python train.py --num_hidden_layers=11 --hidden_size=512 --num_attention_heads=8 --num_key_value_heads=8 --head_dim=64 --intermediate_size=2048 --vocab_size=8192 --hidden_act="gelu" --norm="layernorm" --norm_place="pre" --norm_eps=1e-06 --positions="learned" --qk_norm=false --attn_scale=0.125 --bias="none" --tie_word_embeddings=true --parallel_block=false --init="normal" --init_std_qkv=0.0198 --init_std_o=0.00421 --init_std_up=0.0198 --init_std_down=0.00421 --optimizer="muon_variant" --learning_rate=0.0151 --lr_mult_o=1.5 --lr_mult_down=2.0 --beta1=0.95 --lr_head=0.00571 --max_grad_norm=0.5 --warmup_steps=200 --schedule="wsd" --decay_fraction=0.855 --decay_shape="linear" --final_lr_fraction=0.05 --batch_tokens=131072 --max_seq_len=1024 --doc_mask=true --train_tokens=590100000 --max_steps=4503 --dataset="wikipedia_en"
MLP neurons of a small language model. Each row is named by its layer, matrix (down: output weights) and neuron, and shows model dimensions 32-127. Each number is 128 + 32 x the weight over its row's rms, rounded and kept within 0 to 255. Numbers have three digits each.
A block is one neuron, or neurons of one layer that tend to fire together. After each block is what it responds to, as a language model described it from the Wikipedia text at the highest values.

L2.down289:102189148163075165118132095203136107111122097133142162131148139049115112199099120129161120143122155172077153137141101145148097140167154152156182105135143156166143214125153175135126119172111130065116159176155142182176126171100126088061146143144130108186080169101150181110098166102146114073
L2.down899:088094147148127175158141130157110137153131133121101165097137113153083129102102149105189170094142066142144131111148146104154176081104125142128070126109178044110157134104097119150147155148169150109134137150135134090176069096179129136113101117071108095170157152100134130124127180080158111173
L2.down1901:172157165150106108098150142167167135124132140076123143084114078166091071116102187134185103133105129069164180059148129142190152139138121098183119091110105088056145142127104122097200229153154104164161128129131147134162091132119129130113049082084117142142066218123176121124172145068115116160
L2.down1906:095174139129159159106108123106136149127167107096070143119130083167120111084085153071126124082143118176157090120138179122123148149156113133151093112174084200123143160075114183126181140142180144196099133109124149082191109181115125117139164092131183131145162182097105114127114129132109118142
Responds to: Ordinals and superlatives. Ordinal and ranking words after "the" or "his", such as first, second, third, final, last, -est, and -th/-nd endings.

L2.down486:120133106142099162090165061096063171165088146077081118157143110099066116126133059103156096132087086075133107103096066150132132155163168167072151169140180163103107135137141140114158129152099095110108110146159149116109163152128085138110130116174108071127159162095156114072123157141112088101
L2.down1298:126125076084193077126123087102155163142092109109181054108174162085141154177155111159142139151167097126168145177121100118135088113100052146165163088121073098124113093174166110088141135133095159093080140092110106114097184163101082108107166110131137133135210120138091109139093164190201099179
L2.down1940:140115117111110127138169153128086096086067137093178100112075176190136141132134139151137072111161150128107144130143161199185095161142125108130110130159190162144049122196163155116128165139117114135131081138166175120104153111129182152192065135151159144177153101129150172150179158179133125162
L2.down1981:226096156096171110189155078152091134144153171155172101154121127131077204083153178103161136206130065105138094120110182144119085162122121105111136095128141123132147076102095125137091148142199107087115121124103081120092143118146133147066129068147088085110179134082089150135121113110141095212
Responds to: Infobox field separators. Colons and other separators in Wikipedia infobox field lines like Website:, Density:, Language:, UTC+02:00; weaker on scattered mid-word pieces in prose.

L3.down167:128063115053113143134134134071166152133207136112119148121153107131149136126148147194150096136119062139061108098128162087120167123178090085102116160159128062090150114090111128073116152115144144083137128079155049062121108100125141118084139086157114141086145106167154119131150172166181136145
L3.down581:132082112063129139170154103086098137159151103133109133149085145170133145121117179114147109143132208089133097130108125119147145093150204098123180156123100098154220146143083132166142122154192159091088152112100127209183127127162100120131173161199109080163113157091109139132164182123169133160
L3.down847:172132146126141186096101149165125077145135130081133150106178179146132128109121125144235072138141140168124107121143128159185119172113104094189166090078097117125111132179106093106162158125143163138205098180128089134082043152101114073134133158125135068137076147095117199101124145098135113149
L3.down2010:093123192082106125116083105127137096142183147153113177141122104100083180081129097140134115106152139151207111151144162086097145101104137139121159164147094112123129168183117134135135142097156140105194108100103125110147108141148151131082146101124167050051096155137188177125111172084153133178
Responds to: Ordinal after "the". Ordinals and unique-reference words right after "the", mostly in "X was the first/second…" claims, e.g. first, second, same, only.

L3.down270:113157150108116159152084140119161128077122188139129133095162095104064100151147082171119140127183127154032176183126168113109115057200196124108170163189134181045087152128149129104153140166162124155135121139155115133097118111181106080109152078121167127161133132149149130218115154078176182176
L3.down1381:084186103137157134085139202087125144107164157139068127104151137176122075129198106138152188131133084097052157189076140170120108102135108119100129109142127118150115129153155190158180163202137088141138128162159131167170172135115095177134160085127127073226098141158130103097194124119105138127
L3.down1527:183097107107164127160126115158119055158096134176114121084153104175142174082099154148037139138128133135148179184070099194159073106115193125098101114110155180136102132115167120109238176081129093041164073042138098123094114192110173128112111149077084109096054164156132113135143094106092102134
L3.down1911:161107093122163136119143124118196189138182145126093120105152127114147130075108130157103163165104139134093171142117139120130113178150082093079105090149139138134182121131134166116166114091068145133136116109106149170115098115085145071131112124160123116172109122167048126103120158106111133116
Responds to: Statistic unit words. Words that follow or complete a numeric statistic, mostly census and age phrases such as "65 or older", "population of", "2020 census", "22 years".

L3.down179:150113101172143121148147113134110117102112151117113108129095160130117087100081125080158168124131145150165152068176153138135090092107179122114111123163132115173171141094113164117144188115128102134148076088094173212150116139104114135118127131116112141133076134122136164172015188075118159114
L3.down379:140099173151149091091198116164165178084170155142119125118162082128137072113165119066114137112177138196123161114123189132092112087151182093132096081148113133116117199123136155068111152145113039117195132071115127115086132156127178120100108125126122087129093143173164148160075160113143166107
L3.down405:122116176149141134108103158140133150135109141151162121159143140110107142072152165144110144063142198110138110136200169149177128054115160169133105143217119107177111195083141151115143102127174138131081132127106139116135135062144101166088136170155115099106173141123136144132110132121188143070
L3.down1826:107112191090166118035118135111134086138163143141134140091081110173127114180150148140142112156095169118126122089145136137091163158101131138170122128139064150137138161122105179097117099158118143102127081116136184129130155147112049125180108067092150137102114161087067153136095100123065143085
Responds to: Names in run-on lists. The start of a new name right after another name without punctuation, mostly in sports medal tables and cast lists, e.g. Zhang Jike China, Matt Berry Michael, Kunz Andy.

L3.down267:162206114144090139088133140139089161121110099102129085138151086133131169139124112078157151109128118199094137094087101175071080134145071126109144166138136091116099134167153124130122086194111128175116121192169097131052182149180159040083116157132129135148147120142128156158171140173153121077
L3.down1434:146220083114133166147141083122108103188129111112104108111134113137103189130142174095102106140073116077173203078157110131122136157156097085156073157138171122106117094085112101136121073176133160141146104154095143140100044129089148119138138123137106110130137198127148095157135091104110085112
L3.down1761:115145097069137160157178077129102076134136103171135146120152084114121134084132154128162136110189130060166140171081134128153146101134167080113137163113114162070066149075111116077181130172132101105079121141108120105088048214130164103088110157165204065071146129161124066141134164181110098092
L3.down1859:162063175095135139135111097130055124102120122135112092191069171086136134129092130143158111158080134187095118131115095091130078088130128151099155038058155151196121164127073118142091130111143168156093139122150100043070083149168120126125107141105122080109148114110117149128153110194074124113
Responds to: Infobox fields before dates. Colons after infobox field names that precede dates or numbers (Release date:, Died:, Opened:), digits inside such numbers, "age/aged", and partitive "of" after one/most/some.

L4.down482:150154127109118155101068144109108144115116156129089087138150145082167156125140092121132103138131172114101130076132138186110077101153164188124099082103075120119119098170129145164146098116133100113085142115119103100138157141204190121129101033141115126127093129037174142141100126130089185149
Responds to: Digits in long numbers. Digits deep inside long decimal numbers, especially map coordinates (88.51916, 40°50′42.36″), plus line breaks ending infobox fields or table header rows.

L4.down165:116139143169109148133127107075140145131136156101157148130171102107184149098118131101158118159148149108125170076099153139180134136154131129138105038137079166125088122095127106159135151092124131120126120122071192141151164072103154090112167152104212117119164097111140170150148079109134187081
Responds to: Month names and word fragments. Month names after "In" or "on" at sentence start before a year (In May 2017), plus mid-word pieces like in-ch, In-iti-ally, Hu-racan, W-hisky.

L4.down1848:089151149130173093168135116209113146090084100111120130080125069120174106089125106109174222118152144096101108123113096120108150092141109146128137175156085141126161132100096144138086115208149152126138158125167186153073149122119157151098131077098127077122147124126175098076172156125137148113
Responds to: Table and infobox field ends. Final token of a label or cell just before a table pipe or value, in infobox fields and wikitables, such as the ")" in "(ITA)", the ":" in "Density:", or "Bronze |".

L3.down234:117141124086089164121089126148178131115164151136179159177176129174128129118091101088140157053148094086154108193188156104126109149098157147151133128173087085159111146119127098177148144063087149145130086100074081102105091086178140139117095151164146131125128168134135104114116139117088122151
L3.down582:138107122142084112124094198132168103087172160106166139100160140143091131112105104159143158025126166047168155159101129094119123107083127079129195117123137089104106153123124103184159171140142102144163155145118169095082107089100140158101123140151173065137136115106141139139156116164117093141
L3.down843:135118178160175135113147224093152217132120118152170129171106131122138089137071166137131064161152151116137167083148155076136175117116143053123133125127166125151078141139134139180180131128077131135091176122144095138201117114061172098161059092116164130141096154151130128109118124099131073120
L3.down1442:077148095090129160108115098122154165144154125165136082088122113129139136109169149085113086101149129135176177135166090127181129143141153150128100098175132050086100093154130100114197120127163153134170108137104157112055110129115155131132104180156121140174081159111159133049162151114099083155
Responds to: Predicate start after subject. The first token after a completed subject or clause: mostly reporting verbs after a named person (declared, claimed, stated), also connectives like but, which, though.

L2.down34:158104167097103157086098092098110153123126136052194175099067105134116145082126139161133128081124147072149130104134187061187146082119142123203126123147103094176163102082111109167161142100140126162158133209143121146119145164127143106177113121154109145053127116157124119107127164083052148153
L2.down329:113142043132174138117158188161145198121150078135099134168131134112152107122097163134080088124109124077132103144170141114122168105124069176103132151139119138138102141169142155170093116160124055118107133127136082086129149170134135161060144153088063134120159123153120164116174180129197106094
L2.down1284:137056093106127128125159112171131160106152142120129132155153089161120083104133142128152181148146154096157063151140134142133118066084194116123147117123104122150137094115157141150152112067121092165095125156168146171128108094145038100150128178133129164116166092081146123151181155154115156127
L2.down1439:137136127087165104119145121111124137149180129135112169147080108162094151139168059169167170112131211119143086091069043103114190089128145103163150142101126084103138137129128107086059130128154154144061146187093095159150055124136107122170135167102126121123113062137147097122175131098120140123
Responds to: "Such" and period nouns. Fires on "such" in "such as"/"such a", on time-span nouns like season, year, moment, and on units in measurements and coordinates (cm, °, ″).

L4.down34:119119092045095063080082167176132151100140202142141094153064086146178121124150107097160179151153174096078112189133104154087132103095133138180122117093059079128098117088089195151186148137099144106134138159125193171140103149128168179050130113090140129139025121175148182108175178131118121165
Responds to: End of proper names. The last piece of a multi-token proper name (person, company, venue, organization) in lists or tables, e.g. Burn-side, Gypsum Company, Auditor-ium.

L2.down490:109139100168150065186063094146167094149169132149152119098139106122156150166206148117109099083155069082132150140145122146156144121124085118151130122127125145143053090089125107131152118154104130110104153089158154127120090088132126139118187150125150120126106147123125165113122154089090121104
L2.down1342:142111128120130077178166083082135172112177171091129149119149160116113149188090096095169093137152145124165177107135066080089140126118215127094127079120123142171086093120142113119219132147082086149162139091099098132124093162121124103158133129155133128147132131161208157193135139112068078152
L2.down1511:153106072116120108133136124114106100087144154093118148086135106156109198120110126203132123086167149122151116160145126112123148098148142053120145149109146133135124184124092124108099093114121140110172105059089172075133113095197095135155125150204127160099135113137115106087093142148132136167
L2.down1825:139117094106113115121170145104177174142160140146157109166121121161167101093127142118105112145140129121135222159112145147117132035154147078164168084103123093065118127076092139077126085091114112145170137126134145157121164100081090121104151108171147178098213028093126180083132199170160130152
Responds to: Proper-name final pieces. Final word pieces that complete multi-token proper names, mostly in tables, credits and citations, e.g. Gustaf-son, Hil-vers-um, Knox Press.

L4.down220:154165061119108134079116148134142094164159113150150161119173140097142130154128081159108153115168100164143136107134124092133093118137184131097153085151159138151123193142195129098113123146178204155132112155130163080099114114211084109108129086138114147133122099105082171123114161156134145139
Responds to: Ordinal number suffixes. Ordinal endings and ordinal words like 13th, 63rd, eighth, third, second, often after "the"; weaker on table pipes and other adjectives.